Weights of a small transformer language model: 11.8M parameters, biases on query, key and value.
MLP neurons of a small language model. Each row is named by its layer, matrix (gate and up: input weights) and neuron, and shows model dimensions 0-191. Each number is 500 + 40 x the weight over its row's rms, rounded and kept within 0 to 999. Numbers have three digits each. A neuron's up and down rows have the sign that makes its largest values positive.
A block is one neuron, or neurons of one layer that tend to fire together. After each block is what it responds to, as a language model described it from the Wikipedia text at the highest values.

L8.gate56:503425480509515425506549498465507550564549569473552533489448405541434541493483517513525510509569482522496510480482476556511485514529449543528444514501534482502413492551497480459457480439468473510521487513462499462445436491539500526491483486514497468498570456539474533533480498544520486464594475498566495540457504473484538543564503505458445413495495444473525504466541505400527489491457447493523506546474510492587498537543529573513427485490476546556527491554522457536546558516432480485549507524444475457504549511432558378534562556503537492583592437460506529498473502463472496509
L8.up56:487494506456479540474551527534448474498464406559447481552470499496489527511474514535499572553551470514483478507450483527493547520447496510478535571448419550465491512466495463474520425500467511517456547526521491521564552476563478504497549491487511557559488502539454499520502439530496550534552483482475531572436524530410499453486468560540475529449463501466423428474503509504520512545482470490484527557443511485612465500497452490480528512534553548490456493499532452476460491554444593490439470469504433557478482443471511504526447493527449476525540523401405494466454434478410430539
L8.gate247:531460539526617545490424520544502561511477482481536461471502457509492460502500485604490529429391508436517477537558454474535507439514474471474540516511540490557522530474431532457486512509458519532516506501488506504529435485518452460517480443437468466502512396438500464520544414545491521487534511518511538502458560506512611497507549513538536412497509537519423449487491455451509504555561448519552515496468501478489529446560475530494504528548460565498441461542531509488514485454474497512509524438590473459470521487479534457472446525434526576433516438485496507498493476526474548582
L8.up247:570518509506516523503552400574493455562486436473466514461482498479552522488516459495488523452536482499532507493520477447530583481420525479472464508483442496523398503507485529482507577445437489530464550457581482497523521486471527491468494560514511513488477465503582476494511523481548481535538409504553454479447505526500468520485501489523525484547453549548455476452526468544540558587576470516517462486486459498549452504535498489484517533446444541547542499485469410493475547509470498550529487612466453574455519498541627453496438495418511488484469421510496520435485498512540458546
L8.gate313:537419482456507557533535488495490510475547500550484512443437554546499531485483493470473521477536452606501422494521541483485455552594498525507445564552485455535435495466455570475532378489508517488570454504523510487399434527490460540500482446440518571507479538469469539538452531468460495470484471463500576464511527432467549574473505543506494508486449529553463469525466498568454489424509503455491468487551529428493500452528552532432530569504535485527518451536540478514492505539477552406496484526496516431559569463501515471472516503458447498503553546454541486461491508483500484463
L8.up313:529571515520446447560497575493465490608490506500563527526504426524524496539480482459509492389520456444523528539466405510442473439503498434523462507495559553542493540507472503569491486477484549466497521496446515555440515467558535439448489513546570430481510431512542480507437526541572532560440552518541504613474543535508448542498551469488536485483481445531528523447528512527532475545501532475503525508413482534488568446545551491538467418480509506522454526490462424482470473520456498482521538541492503479509497480479532550492531503496443531454537514529503434517497489401506523543
L8.gate386:535463475483555457484544484437494520501534534487514464486486464413518507461447415529518496570464524497486473505510442501560492430535534527454462523499539491443477514556454490477448472504493420473483468466525447571500455543584443534452510490471433545520551465574472499557471455499462471503525460523496470492446472485536460485539557528519576470509473494505495444477498463450456443529494492510470535523529522541500472430428571415519427454474464567489543481529473518469575506523516494459452460444538461442532552476509496523434541483521492511580564437544402475527483520470389483480
L8.up386:552549516513513483499513498516474467475580547513441429518430475528426525434421510522483506521599481534463496499536566454555411487411507452525476538563505454545489485474525487451430543501504492611544514518497511487513479516500536489514513504474521477564491421549461560494504526506551468496474481505520465452498509467519542486516496509387505440500464493471562526400467513504476497480509524518565413498507485510444468448490502580515523528485534463459505528567482466504462497500483541426482503492535519465507455552422487551447457515562408461491513496513532471579543494484584525568
L8.gate420:550535519522464508511456464510470505504547441550583522473562469535503508493468516499459533463572507461493414558572507483438458513426539497488569451491473494570455503555583512415530489547494552508523443528525488498469474449591566499503530495535534588553454466499519514502528495450478522548454566478431498526455477475515496517539541490562513542499534479484530508528426484548526495464530498509494482506427522538497473459467458533481524464428513532395553426495514458453533504506430536418526472565560420550464430469503518494468512452515487477416524461535544500541494553495513520519
L8.up420:462443527463481496555516512464469517467507510533487430508499460444465560438508500404444572506524499476511445472524464565516452497519456528553545525507463499550488503518564539434455506379460567464508507554490446472463509460557446473467497498463485505494525493548491539582472488511571461558444503538522546529480496567519500542543423551517508573492563508506443458478499497505485540438515528441450508540432500486528558507498462505494553477473472570443468529475535442479452466485531530587497501483478480530535449588540533466450538463496535469483567438400524513549460456481472524548
L8.gate523:428554525506582535467516547481524520491472425458456523481473461447512497429504481460494503469519495467575477503511487518471496551431543459497512517490403552568428515492500509448475477508470505475549563530545498572526536476596536493561497595453477543519606521461502533517486529542538510592557566469494463526487531536502442570535506443569538534508479529532508500564502430528492444438499497554532510547480547459493504516499488470490415463469574537484480542566445512544498524547501579495561475566466523442511518488439549514551469487474504477522499519512498480503525455431492440518
L8.up523:460554404560498520496499540441491426456522517571485502546487540436450503522549531537496539541451463507483517567473484554603469528570507575526524461501485374534456504405506482543520404458507549457538449533514511554499440516492449427455511474506537473544553502485556440489542511504575500524537563498551538507479465457523504526418486523514520511493537536491473544510515532530526480498522516536470534546469546480510502474510490462489573546580487468466505554499491488527586400473519494421492508461500473443516501528498470475436489504500423589475541489471484502498477450480492517491
L8.gate574:501501408543545469481502542556386540438453486458471542544518472572496412463468473522445519471465519525479490418476525458535444472576498445468469489556466470462515518489494564453565534551476523516400476534477437496432489507528551509493545506547508530557495490507520456611455502504484446525532534563506477438423448511531515475525529505508510514492493476460504473479504497572531484530474486490474442488473569547512510443488528538475514555465414463502462553490545574453542501481414461529496476555408536482522466469506502476477480506472509547557525502496423509528465445505496426528
L8.up574:497474549480539461498541432494495411529424490489460529386539486493459507530494536502461543497514448514482487458390449628517473557512490523503465532497519537482535465470566524470537515456522484499487529523493493455487530487523486509530582513493481411529469529494533579507491493463499576517470516480477450457496493526489463515551565406482528570590508438511535512445475520520548531478525447460473502499454604547474515462503546481505532470554487461549532470545556496462538481545575527526417552482516526431539520498559572548536516577433495548451537548497491493500483478503482492504
L8.gate635:470460413514513577441541437484468425508474407549524497537519485460551478417500525513496518483532504526482459476594482464521443417457454490496551539474487539517451534522460558451501506494559492474501513558525477481488491500530513451522542462452456513510576494561511546510505568522515471537523511588474547485516497500465549507522528425505541574496537496515495474524472452542495488492481440473545479549458509580566520492526448449479529501576562442521440443468457553491478426526522516525487478546520564513482488471470439480555516524501464524478511512471439477457507546430372502584
L8.up635:441479558472491498493412494542511423589494526522539501471502441436498463463510479511507429548625513564510498480539438548473509441452506500489489505455575520449481540424492496518484459506405505427508495559501491476523523493463480465515526489507546483586548527553473502489521474501479550505427498570482440536492470448513491574527501541560516456449500508494522438481500489515445496560494417504516491512453496535599560530450496557453457428518564580499470555514446502416424559505526497520488475496551538477480534497534494537481526472485512455505532504443548551484463503488474430509
Description: Word-initial "de" prefix. The piece "de" (or "De") opening a word split into pieces, as in deep, despair, demand, degree; more weakly relative "which"/"who" and "-ed" after claim or state.

L9.gate152:470461514513501502524490531514528511523566463547525495571463439451441529429503513464462584481607450500440487552523420528584405490410522510497483534464488477550452505547507486470514504483501503494527507528454468540494411502526506532528485530472522387524490570454504563466509512553561533564486507466449507481479504446495498458528484480424493440517528535477484490486501526475506515526498523444541425505442512492530428470530533449445463439447494558526554543454509444478430514437517472500512470539515425515512501410508468469499430490490502533402497494515475483555465587521528540513
L9.up152:541486490473464539506455531526499515489535493514497563532470542463494493521552447543470441503473470471401470537509517480504444511555484514491478518507524516485482539482543438494515434546529524485475462516581529472473511511483530471536468514456507426430546504457504472477435497548552544528504464529578518511437480530541540530470436573530505579521520511552406454477488522502521485448526527579559437606463540444599528507507536490487522498426532566491499533565535472550456474469530524582484508497522504583488397461511581512434507484502494550477571536461469500557519523456468430463
Description: Word-initial "de" fragment. Fires on a word-opening piece, mostly "de"/"De", where the word is split into pieces, e.g. de|molished, de|cided, De|af; occasionally other splits (Te|mp|le, Ca|pcom).

L6.gate20:505519493444525420446521464490559503527582406500488418512520530545477497523512487480469609511442516461557475496416428485497494515492492503469509498482486531566454520498472514510506473547489443526553505553455504521512434499467465429501441496431531513476498485503515559487473528572487409474553480486537485467508532430557430517540625470504457495492494522411506461510459529529535501582502469497554563507556518527440529478475476506487475510442502556579477547411493472443523544526501507542421499453448483549463534514516557467522497486495505466428499469444462514452482445532520490555
L6.up20:446540497504487393507468464459538542553546494447494553464491510479499520449526495482554507537447456554535524504545443522525511531485473493541482460502537510516537457544478511587531446487534541554567458457476420483457554503519438496486493461502492633547485554473523536420525505498545505455517532509572500507490552520516480499547528524525425512510530494465468537469508498465466470568529492447521458533448504515480454472564501543516461494485570444442636481554490469445531483445504386473526538540510421525528470435481535512520503507469536426537480526470518508558478563498513444540
L6.gate95:484541462478535529542499490494497465536504469597505533518505506499483571461511480421585558527474530468499454496523491537565394486436504512455455537548503487522462529522483523454493515547511468464564515489526498498477495504484418466576486482518460575462479528492465496427507517474458515432551490524550528500509506517511500535514562504537468446485549506502432544611487561475508482459524484489538544541547535562493466448472482460478490489454547544512535525506582396508557522512499554476462503532559397526472569566494542422511508545494464432420485512475522511476591540525446567475
L6.up95:593484477412467435481509506513531465483503512500534450447543453494463511480492513565480568434465410490516551524556486531567471494523547451461480517456492532480531565452527547498495454526520540550471510478442560514490502508552502521473464551490408529453417490525422517476539541516542509483536562489532536496520520446493514496447489489450467435487502510488464457452498491426493556613498426541459509451529525562487490488476516443501530491449554448476567457462559501493527440514504550424452527433463421497478510496412556539522563494477529502508548514481439481455533467479527552541
L6.gate386:536468477493513561545566496460511486518434540502505483505513513540465569502503580464544533507445605381541479506421546550461498491470522510460522430496519508516460500536537443533465500456479564484522512497452464551511420565508510524519469527509470534536418501465513535500530552591514484363471557447537481514494555469556487554511549561500537512456463500533491563495462455478515503519467509497439490443534480508472496543478489486522488437470524525518549477569514480462470577499405538537524554494444507566512504467530441484533589528471450520416527483513507501487464555539481492520
L6.up386:497447557526503425583444483481547464486543509546507563492490517485515493502540505518426523445453474544469476499454461463533526468442536510448465514432545465523545500491466512553451519552531461463553504434497441503474529543535516462479514482539557513542454565426476474492448470500538491526492517515531386464526501453505535528510472522542515543409571576413481500526534391481488493556489513522542462422493506493507562546562459539514500450546497443480497539510524476482431458440511356493524490508555483550530560501485512503541533532503556466483512490487511538462417514487508506441
L6.gate421:476508505495510475550471536487516512540527451491529501503517549423453515490470413452428521514541503451484517553497567541498521499572548500443460490457494550528483534546582416471550514500455477494479502433449421510487472511510434442564513498456411587510423496460449500553534517539476494467471522493535492516453550478520530468467490435525458515587526501508486518571465507588401510537465445398536480485574430536486477527486499554494528487532524553510491571449516509527525492445530513514487524518483474520504548501448440460501533408498474455506476537510397532528493531487520556467
L6.up421:513459477508484506510481468434465376499514437497536499482455471527518539439434538468463567490449437519515505500562540474476458443470514518513439464520409544494537461441463454520540424526506532492523453574444514492469477519506458445481454496420507544464494549474524514464500475448511473519527557533524519492512538425504539552456528491450433487498506534444488470567480541454392508526529520497512525476572530465564515476404499529512504472504466517544501576511457487494559471507482531525549532543514456480561499505501499548472488482571486554420556473437446564489560499548509599483
L6.gate458:488513524522522535433415461485451458537490445474559475444491519465581430561434505521522510518500463476570492526586542460517500494475495596510461530436464500516451545481573427514527547479543524491423538454542492489532475514543500531501528435538522479480573544519538521433460493470520503469452503420598514510533480464539466526508510493430477434437533492477509509447443557432512474557464488516567466522494509477457487492452471486504575445475580544550517514602473521503503489514487452466510557529515456531551562455519501504521505543529470436432463561473465499513537523433517492523
L6.up458:449513482511477466421462513479460536455489508453539483505493487506540510536433468474455445502471491504428466459489542497488491505553599550494537440469541468504417468435487558550470474552522496546471543481471456472436491532549451500444516545377498484519518483523543441520517536429547420509467430503478500518528482521450463516503413506480553497445562522562479517508517440469501471492508477506565546502528531534532554520425476571480535541532521514520526514498437390468421462486487511527502493569473541502599568515506532487499472470540596489504533511508454522579506447516527539475
L6.gate568:547474510536536445454441468512532530487468457498459524403443432564427455498518445532487509435534531530506483503517505561492441559513427480467584443533462391525535478500567487507530495541581511586541440482517453545470529560465473526482484508541444494485492571481555524497520482491541435500478511493512474460493563461493497515599483587560497484481472491509462452488444465536531523486592519536463485504561546521456509555498458501523536472462511471492462501518539491505496521466563495471524448422481502493489429498482589522485517519459519446468468562431503488564540576456471495499
L6.up568:481519509419530470519528463457454477501548437543443482474488472473511480456479540536481499519459494500486494486534538463500472496506554530566482391540545475494457487560543460475511467459469474565522523474509501534497568517557500453487462489533483462513555503529534529469568400428434582551443590511511542453489532451455460496514477498491453520446456513479444509520455569438534516559478569489509525458452479507460430485535420475437459502432474472548503531521533567475498568500505469492513575511515493531514514560494502380521547502556531413562489534522411549495514471521493475501
L6.gate581:476406554498468524523476496464464456523507470545455534547474470554474418472539542460475515554462509441474412583549475446525544429541513533521482494478496495541502513481440516466490578486507454540520444469428531531600508582542515462551479559485576522412485515494544481489506498577478375535525491507506511523477524468501459487523539496497475540423447510556402557521408490530513457475492452546477433466504504514512500573505468490507563495456551523513481550502518505439482518538517471522508574445477468507502484487497469579463444510537526507455452555501484510553510447510478480501
L6.up581:417487550535486536481512453515558477484470462496533502487464605469519434505469506464434414518495524459436477479479469496466520506388507477476498485488480533499453503498478546511549457484572532543534504487479453534544470591481531492533421452464485535572537471520545507540467462445421555573541549501466504512413556466503475547508467487540469567427493597403520495500496533494557486488503461543550510528528514487464509499480526493460554543542495565469517456479484428413500532479475496495513527525523511474480433483432576505531515461462534482427517574535495488543481518489423548513
L6.gate649:552553504479458496505519479475489496479501525545582455465486500449612477436498419466433524497486549525529508489519469567511447539551552526512444537484519517454499530551444493459496487526503572600451511518487538550523448502425549563520532503551570493502462460529541470480411538532552437490493418469432484500485475502550486563501539506529463444452528485449495484496487510578472518481484405462488465423508500479477512462508582509535555489499544485473426466504509499462447527509479512529508432526493455480508440487490495513448450462569492543431452552455422525497492429486577489490
L6.up649:468517480465534466483518441546534519455461456551528484486471568512477533521502431530484522422453583510492540546461420527446475492437503536460446447506575479561435535472456534520464439495529475482573501505499482447402518477480581532518533504475481603521497444559498588451509445447500535542447502520557534483522509466532525525507468492500454424470520571521534467475553525514435518568482583529449564444529449547537524477489504452427517546509507446509496542483496430497496524474542525485513534518461438569508465575478564554470489508502485462493502586491466492487497540476480482517
Description: Infobox abbreviations and units. Middle letters of time-zone abbreviations in parentheses (IST, CEST, EET), km after numbers, and slashes in infobox-style data; weaker on mid-word fragments.

L6.gate17:488506535493502488521521540487471498438479484473475477488447502550506535474490488512471477583544556616473504503566453570496469519433509494527486510475494460518514540553492447525530525533493479448570478459488438572488478443514558475521491531487517454501504492422469484487442483530552507475595486495531439533508501470536517469505473509528563544566489519406519510497463518543514520463589379536512447522505468542544451471496482477424533501579478503478530540437570500583525533420475543384460426529532559507466498483498507463432554525530521524528506495497452469576559495479536523547
L6.up17:564544472519593491457515534505560554443526513499459557451548558515478588515484525556496481419498598532558470495530400412452481477446490463458558428551560442496486544529480471485539453516573460563445465500438491511531489443485533521491488492528510514589498584518503524544455462523532535512515537472473451447503434414520488523511561481504509539518529530539446509488454534586533520432449499530508494479498479515529481454507486472511525470396461487467514490561498526507544470577504515503536472475523497509545506493451519473454574541507516494525544559522511509497516482484449492582
L6.gate237:534468543558528521532486485507523469416474475552530514450479409531486524451443547528469511470478511490521438505563494543504546521535489490481466529474537508496490459454473480521494408466424487465529501564512491498493445468470498479503565467491548513515566452541469538465474516401523513462516494453540491537545526487475461513483445590483471567480508494526537515603497453520455524549540562494445466571488500416532515504493474529525547429430541458508435559535473501540539509492425541503433494481449461565438484440489444454453533391473392505505538538533483533484501491527482465548
L6.up237:538502584514542494509441485512545560489465566583496504571538500500501506489557586528501560536522519534507458539487506559436538490491521482458516500475506561485517507473559424539522482516500428516470502510462435497427480478463441495493541524486526455539558459558511514492494483447491481448562496399547486481505481548478513495450535504528445540549459551458602512469427485536492509498508492476535537555494535496453546491491469451466526462594507519491503499512564525496507475464480439511433443474537478460502477507457514553390427548549558443497556505467476542525416505459383517519
L6.gate558:486480512574498552502461526547535540475466544507458441494527489492479534466500516486484514462488542520551514463517543530474413594466518485573532433436568446537514526560446473494478499511478461519558546508551496458531515457451520525578499499458553483562415502447486450550422521432513483470500495534513488525500521511542517444508448428518498478549494519526506491507530500591475515530491457538447515539469460435502450502475534509447469479560444498500532494431473497481540534493459540511586453504456505516449523598483551504488536455477555531499531485372505593493538544531447459591
L6.up558:507470530519517524499494467505470415466535538541473510524450465486590568528480518542467439433448485521423481485613425435522512482414531471550505514491514528573422496488550493496532460504508567495554535585479542526435461471470536495500617494536580511459483513555474530501471495478531430484476522484468477481441481524520471591489500563532439471510441507520498558541487500431482537532561468509510457421465533438516474531539471539548470498529439547444495489487461553492467504546520471496501522534496517459516503497633517515506520469477428504512509476513540506506517557497550503557
L6.gate563:488505455542489513488520511536482458473519494547508445523441453523521515491512452525520564442507453521476538510562510433542545479501416468501451608508534538458510516512490469478480467518531531518439429551532555514523526491488474427508459543528523435482501412505521483524528471468543589510534529512511462476412456490506476467435483474534536502583545406486500514531512469452511423482538509526537540497467545511473436411469491496486490438448494518510598563475611470609488484502460403468463497507478488509498431570493498486496518516568508516450472504466440489462440539479508496560
L6.up563:500460557499575443520470521455449483494516472500517542507462404527466488452465523470461523513514518493459526534473458501584499500541485449456611522549485459450575502512498558541468464536464475524505528502568500510465501499569525486593501531482420524496503461508473486510474512509410523498495549564550435456459452504399512482535504473476526481585453463507545450444414536522517486511487522469472508615476516528456525473478443522491452562503512493457475518488473488430523479552494508464503501517446537516481461466525513507543478486495543579534468555536451466424535468392542588511
L6.gate603:577477533481513386489545459544457563493532494493459589470567446534560523538503523527520492413510502504488543475478462527479460441495507505494474541485533505506492525490474474481515533423493443449509546504515512452468510447452425505523536482444466482544492490566486506495495479506474508501448588545500406521570554513505583497484540476564450547502593535561422502506473506492473498581506496487515532554505470495534613508456517557449506499520471445483551471586490568489496494497480496552524476531468501555454506401532495476434500476538510409510557442474447498512484498507452470547
L6.up603:559507549475554473477463542513438504445471497470477515527516481559459536523473501521509521440503509503485507471536554471553463485509537495456475485502499536467511517514509532439564461516485537513536567566510465484488478432462479498523463491511559516478514507423505485517488531408576536432549494440554446482441480540490533495512500533459525541509501539478389515577466520524479505546544491410458446497535459439502504535492523565460509369482548557496489533447492499471532580461507400481484465485470505549511449455565547455493539494462460494523497493439489508445439526562368463556
L6.gate762:552429613491529512456523440499488452471463431516444516415476530610468529480484490532520608523444524497452541514579506451513525509496528452491478533526485465531485486569451540497457441562522537494534531560526461443474494532488433498524474501507547474494527437533550407531478520532485493505525526477434397554457466550513487570459476473508462475465541445488495529489595508480533523479577498483503472461486464542519451535507466432453421436511518470515494519476487508539526510555517476428459507448424596465499540452502489469503471506465485438489491477446472477491530508522504495475
L6.up762:471401506456564488517533495506498486489501466540485469512550448465484474444475463444466463496436491544443435459515488474590545445448466521492507491471566443556526508489442504513507456490452488514551565414527523447498548474547446490497443504478538530546503488445597509556477431565470496511572472553468473488428510526438540474529520482502430462504519550505496504516470507483529563520531468495486462541465505476520429476490462509434473508468505531478572543477543632454571477515528508499588481542525506565474525520537519421473544528491484457498618540478482496557480476512513497528
L6.gate843:531455538519553552498529498466501498507490538505452539496468442500464497529435504433518429479525524440464372435598507512534545503437507458511491513448468498516412522470477641469500520504542532488530465580478509551568515455553534473520509479495430462496544522499447437532453495501560556464529495592509455521532513478497473434546530519541540517457450496473481507470469455549534488494484496525455492509472520507532527530499462481501541533511454518488426508540477552496458534473443561486479484474549494430545539447500515524487510487475504470556582542480468501493515586440397459429
L6.up843:497477557492471417467486529533477445525490460536491563517475594468492447496472371508581530465465532448551505436556463534528499445449507484479473526508489537444412510457436507528446534526497486566541504555515502512541483465528447479504521499574453426579479509523460443505495450432547504483501510482495532526461464572541483513570506514461533525557564574502486468450521540528468507468483512504542468484543461511528550537503504548533545538598427494514469442549442555475538471434575411479577482490554559457519539494516483483479506455500514478476510500478479534471510490533452528476
L6.gate865:598468547493554455456485527529509540455451436491467533514488508453468514476454479568454500476499479471476526468498493485509502505473435448527444460489495443498468505503520449464515513555525450453546507520508502570539486505469513524578475491528554583520468481523501455464492438589523555496491468521429512458504573493542525459379489518480434489515519535583551514510526454520573484513510468437524539517496495476463463479554569501483436562543470482516492527550548558514608479479464438576521524454485423416537529549471529443502487486474444505408499541486488554502491549529507540568
L6.up865:439468569474547445520414498455525549456463564502440535486449434459520514430485460488482484451511499502542570600476452539500559544560503475527552534493490528469519514487446483463500509504570565510547460496544492439533498556522538495530480500546474530509438454557498460469490477495499506503460483486456455508455510486543467532483573570552452469513468516535524491506524427487451474545465496554461535487512511569559524465451480429454430464514515459452452491494491482523521588529526557421545464485429504520507483492608553492508491494542363475521534501446449511500450461518507515496
Description: Clause links and -ly endings. Relative pronouns (which, who, that) opening a clause after a noun or comma, plus the -ly/-ally ending of adverbs such as currently, literally, additionally.

L8.gate36:527457441503546472487502452466504482545635525569487469457522496572460464575548522496481617487502511467490460503498457453492526510533492462474563496511521485470556550498494576489481498462492535501616436485499526449508425497501496553488451507463551519502490413518526462494543453567514495418529516452527459459475532557490573526489496465502540466547532469511428496456527486476496487549388507466495463490503453517522511540486480519434527557485513546518427488465433550422542531545491501442568583468499479492525514457520529485458545503586469450541521476456462500490470511541524509534
L8.up36:542545496505493518502487471515530468464592493482504507532511514514483465460509470492500556491483479442543550549541490484483458544484534475516423560532501380494534467478566611575553483432512486455580448467563507429497445502511550512535501506469472566469442565526485436496488504532420504459489526561459492449475480450533461573535507541504488537570534460494562502474492465469493504463400489466469433454503484536500522533516449464539549485521545519532492505542501476487448466571509489566483494475498482445512492550541607502415517530448470502573530548485522512479575521557485457543
L8.gate100:471478467519488509546534436520556506493570420504507468449597469537504458476468463562499561524446503579529482499461546523495456482508503429537496477553468497547539508572567505547549489553434525537462488483544498494600507495494467560559499514496471525513468412522507422513575541540513486547490499470490507514444494507544473465506484471492493470490478505506535544495453485524509522517489570463511493464464560576474414448388519537531498520481494475588490542522558425460470412491497543543496503494484451486544485567518509491494569553485525474459515595576505424510461448533523496443
L8.up100:480468549455610558470510459473510449510606487482404538559552453536491462495500471509479551517451486520529511450539560478440467522481556528522575453518468470524487410509520581497439477533524501506523516463498459480517529562542480537536511570477516556595413473447535549490505458551535466485524561552451481488517496494553512474462518481481535528500535479512460552557543530532504484456495549433516528566521492511444460509455538472535469472439504537479497489498498464443535463505469556496472549491516540469493563480557468470502392528469457444474541555488502521412532499578546502531
L8.gate139:483535503434586462477505493461538400495506576503546454485434500443496547568509458460374488480458508504439535503455527517522464505470515470470492456462547480538508506544483463401516489465526492545545509462530533453577519563495429548514507494440537419428507513493505473567528464481477540439532485541521580529509511470446514535508494527484602537548440460568499444514530552460513510512512505472422454522535493488496571514567457551459527472521463457435525553443472542551549471469532498515486553517501469526482539544524437512529503563519534483479513518478478562460525531482507454555
L8.up139:499488486466525506545461536507523538497559522525537440520473537516425518482510476495463495446467481545492475426546527570511487455522470514467465520487505504486453444434512444475505463600470526569558512521504500427458448503502528505473494453430556529526508515505521464411534520457466532485506508451440478491464495475411535524469490470541498463437456481516473444478569527492482514539413500500507416505513499534519514595431484496509475580517564536499477494469523600428492478469486487396514570546528588469479503466449530462477509521576468560479472528491539477456438565419510430475
L8.gate400:533471554517493504450475403489480500522452451576533509493539425507468486483485561511494478541477496536482531441479539535480513515539521531470538481471544488471505524507531564397510514494533519499468482531522399443509457515608391486540497461471521503542469553506518442565492467468499526474520523491420538502538465473546460535499499429562446499432491444459512458441491467529502536499470517465485444463525421497493516513515475435397565466520592515469492510467444488488479524534478530485440568530487558566480558546470486492483549494459506523469492459537495450398491562519411480480
L8.up400:499441556495500459470507519492513451475529543476473564523538527533469528490549470492534521496527472467479489523495551540509523515455480504465439550540495476571511515487551490525580453548592508498519504460477527556401529466448473506475472484464537575497502503553493445527442559446514428524403486519511504478509504461483441546471576540499543543477479448587503601556473443477553540542444461445482468540527524527499512513455441506481519459537567542496468537479533452475599555555529505440531500512559508577566511515551486471445518530511412450554476452464476502501469432534491528553
L8.gate617:469486527510465502476494457499532537457548421449473503528535512593457491475506452552512451493452479543524503532532539481452499539446517499507400548495536477432520484537512574536501479589457495503574452539527472492528462556473494493564541507519544526500479473541489523517392488522473531568560521479556497530558474498490546522549479483560522487509473492470483516471446462501423571466442435506511509448491520574511414440458496469478508541574486575468524558457552507467511465436491493513524532508520386477499457512473547547541475487527521517557566436507535486456394504538537448473
L8.up617:492487491453459520528516486494497467509561523523471507472446510444465555553524483433512480595462550454502519527606537508459519427507566556494445537400566528542543482533499494502522488537486517524475486506519540505511530440528491491492479546451541455542471484486543517465456492478517568527520464469521482508548480471554422561488494503518496463496451472551549553508448487470547562520398425479446493521507464535451509482493529480467529449432464592498434478475482484496440532570519464570526533512482465495634490495516483461464537466435541481549481525506513583497404485445494504437
L8.gate776:520488542536445522438446472522445526440515454587529519472534528516468470502494468456469536563453542460519463548545423433517583533459554528553528457504482514495524548516458484474512535484546543493475484512491536478511481543549449433534445506550499586542384516483542523496542555515559493426532497499487520531496517483503461583491482527522543464451531463520524517440512508431468479458517520521563495510480402531443504444453535543492480473494565572489533525537450430496517587433531523515498528468540551504457501455502493551525473518526467451562489565574568491546501456545554471461
L8.up776:559540509539522500453499504552468494504538559504485501481503502545498500459556483506494563501465510497446494497520467464482426494519488420477545507510469516469513531462499463520548566594550417467521438477564484501449552516463448530526526518538560498487490520574478508461494531435508522490514497517467441447483480543492497483494507483464491584423473547479485486612571521500544579415473473552564513582488441493469588504536517471509555511461486500456505482534437429561488471546468417561473454498479459503513490568548500502502574488517460451446638489463463480491474496444528515466
L8.gate839:534479423513496512486472462486529475540538476510502467463498561505501476517560532540467521489538521508500475393508577526564515492493468473485504495541450459486410513520516488440488564516545497548444478509485481411470469472572515526502552397536484521487492451453492471431517435570470438493482414511402522487555490468521531475520468470556488477512519467546513406497461444472559540530456488518489495493529493510512500491512492436490511563486470506538521532453470560468553482512526398556512613525564536553484525466568436490519557511500604483482517501521500507443540517526479593462
L8.up839:496427543539470568536557473512470473458496502528458463469526484458476511535573553558527468537492506512559491589455494492503578527518485455512489485502476527546431426534546527418474541532514408506515497510483517469521482556501495541520434541512499537560464501547531502496540416495503396490512498483542479486525511490507521582412449583523562527419510548477535519504520464494446464502421517522520590529482455500496507574449463484508482534529579547487511510570524461455546565554503501478462515524490487515490508525493466471501579473531510571486481504488393493498488481591428539460
L8.gate934:526440522500510426500567413475496525551506424463541563519516518555506448536475450596518529435489538439509489568500503536462511535436539447534529539459465463519488468419467442493507496485532516540478557500503524511545494487471530527505505453553519459450452555561539523510533494506442482467506449457497535483514478505498457553502418456454492436472458456489562456509548458545540407512408450491514472505527426513417518501427471525516475534531528524491493543463540431436417429482512503474479502543468478559463551511574534551511511448491489575507527481540485541497529552546560520502
L8.up934:556436502466516467517464444445536486485555492544530499520511489593397517407554506499474458412519473497527544503555525533509497524509484469465534484482547510503500433519552534534528436485494448540537425451461500448501483526493497526435475433459464502536414556465496526468518582439550481418514533485513398518528548519502565545471489557456536434483417521461540513530489497529513522512442499500525436443503457457430507442523488475449495510487481511481517517423567457461500543486394512464514491424495521541488508500526516460483574479488449474495517450524476471504499487515589505566
Description: Measurement unit formatting. Mainly tokens inside imperial/metric measurements: the "in" after feet and the "(" before a metric conversion, as in 9 ft 9 in (2.97 m); weaker on scattered word pieces and figures.

L9.gate864:551413525524506559549462530423526528464572455511465499478468476481442544450538465470465521502508453473566453480546481479504493462518534554512533487481490480540501470488506497510576467405544543530514486484435501391487514482505443483577520531489501535533440595417559464474485535536602449495465506462490626504580519497534538460448528419496478410471504480536453512529534528522505496551507542506455554487572536494515430465478511482506485506555511491444527514452533504439500444509522513527482494454486557469485570503568572517470491489511544449467479538560514546484504528502477542498
L9.up864:519435575484505463505427439509473430510532490505427520521509574542500445566514420527549490565501492468505579560434544449559464550460507472513528516498544500564512435591531474495592514552528464488509517471473501574517465506523514479520511448507531534512484548528519601502548486530525417513469506513462484456514485511451460530472499507508524468485500550516491522541460491514489461498504497521466422368522461508514519522516466559522518487539473533530476534438534460541496538531434501508541522472541545564456437428574491547470505491547400445466531439517518450491541486503573489506
Description: Mid-word fragments and unit pieces. Word-piece fragments inside split words or compounds, often units after numbers in stat text, such as k(g), ft, Go(al)s, Rail(bo)x.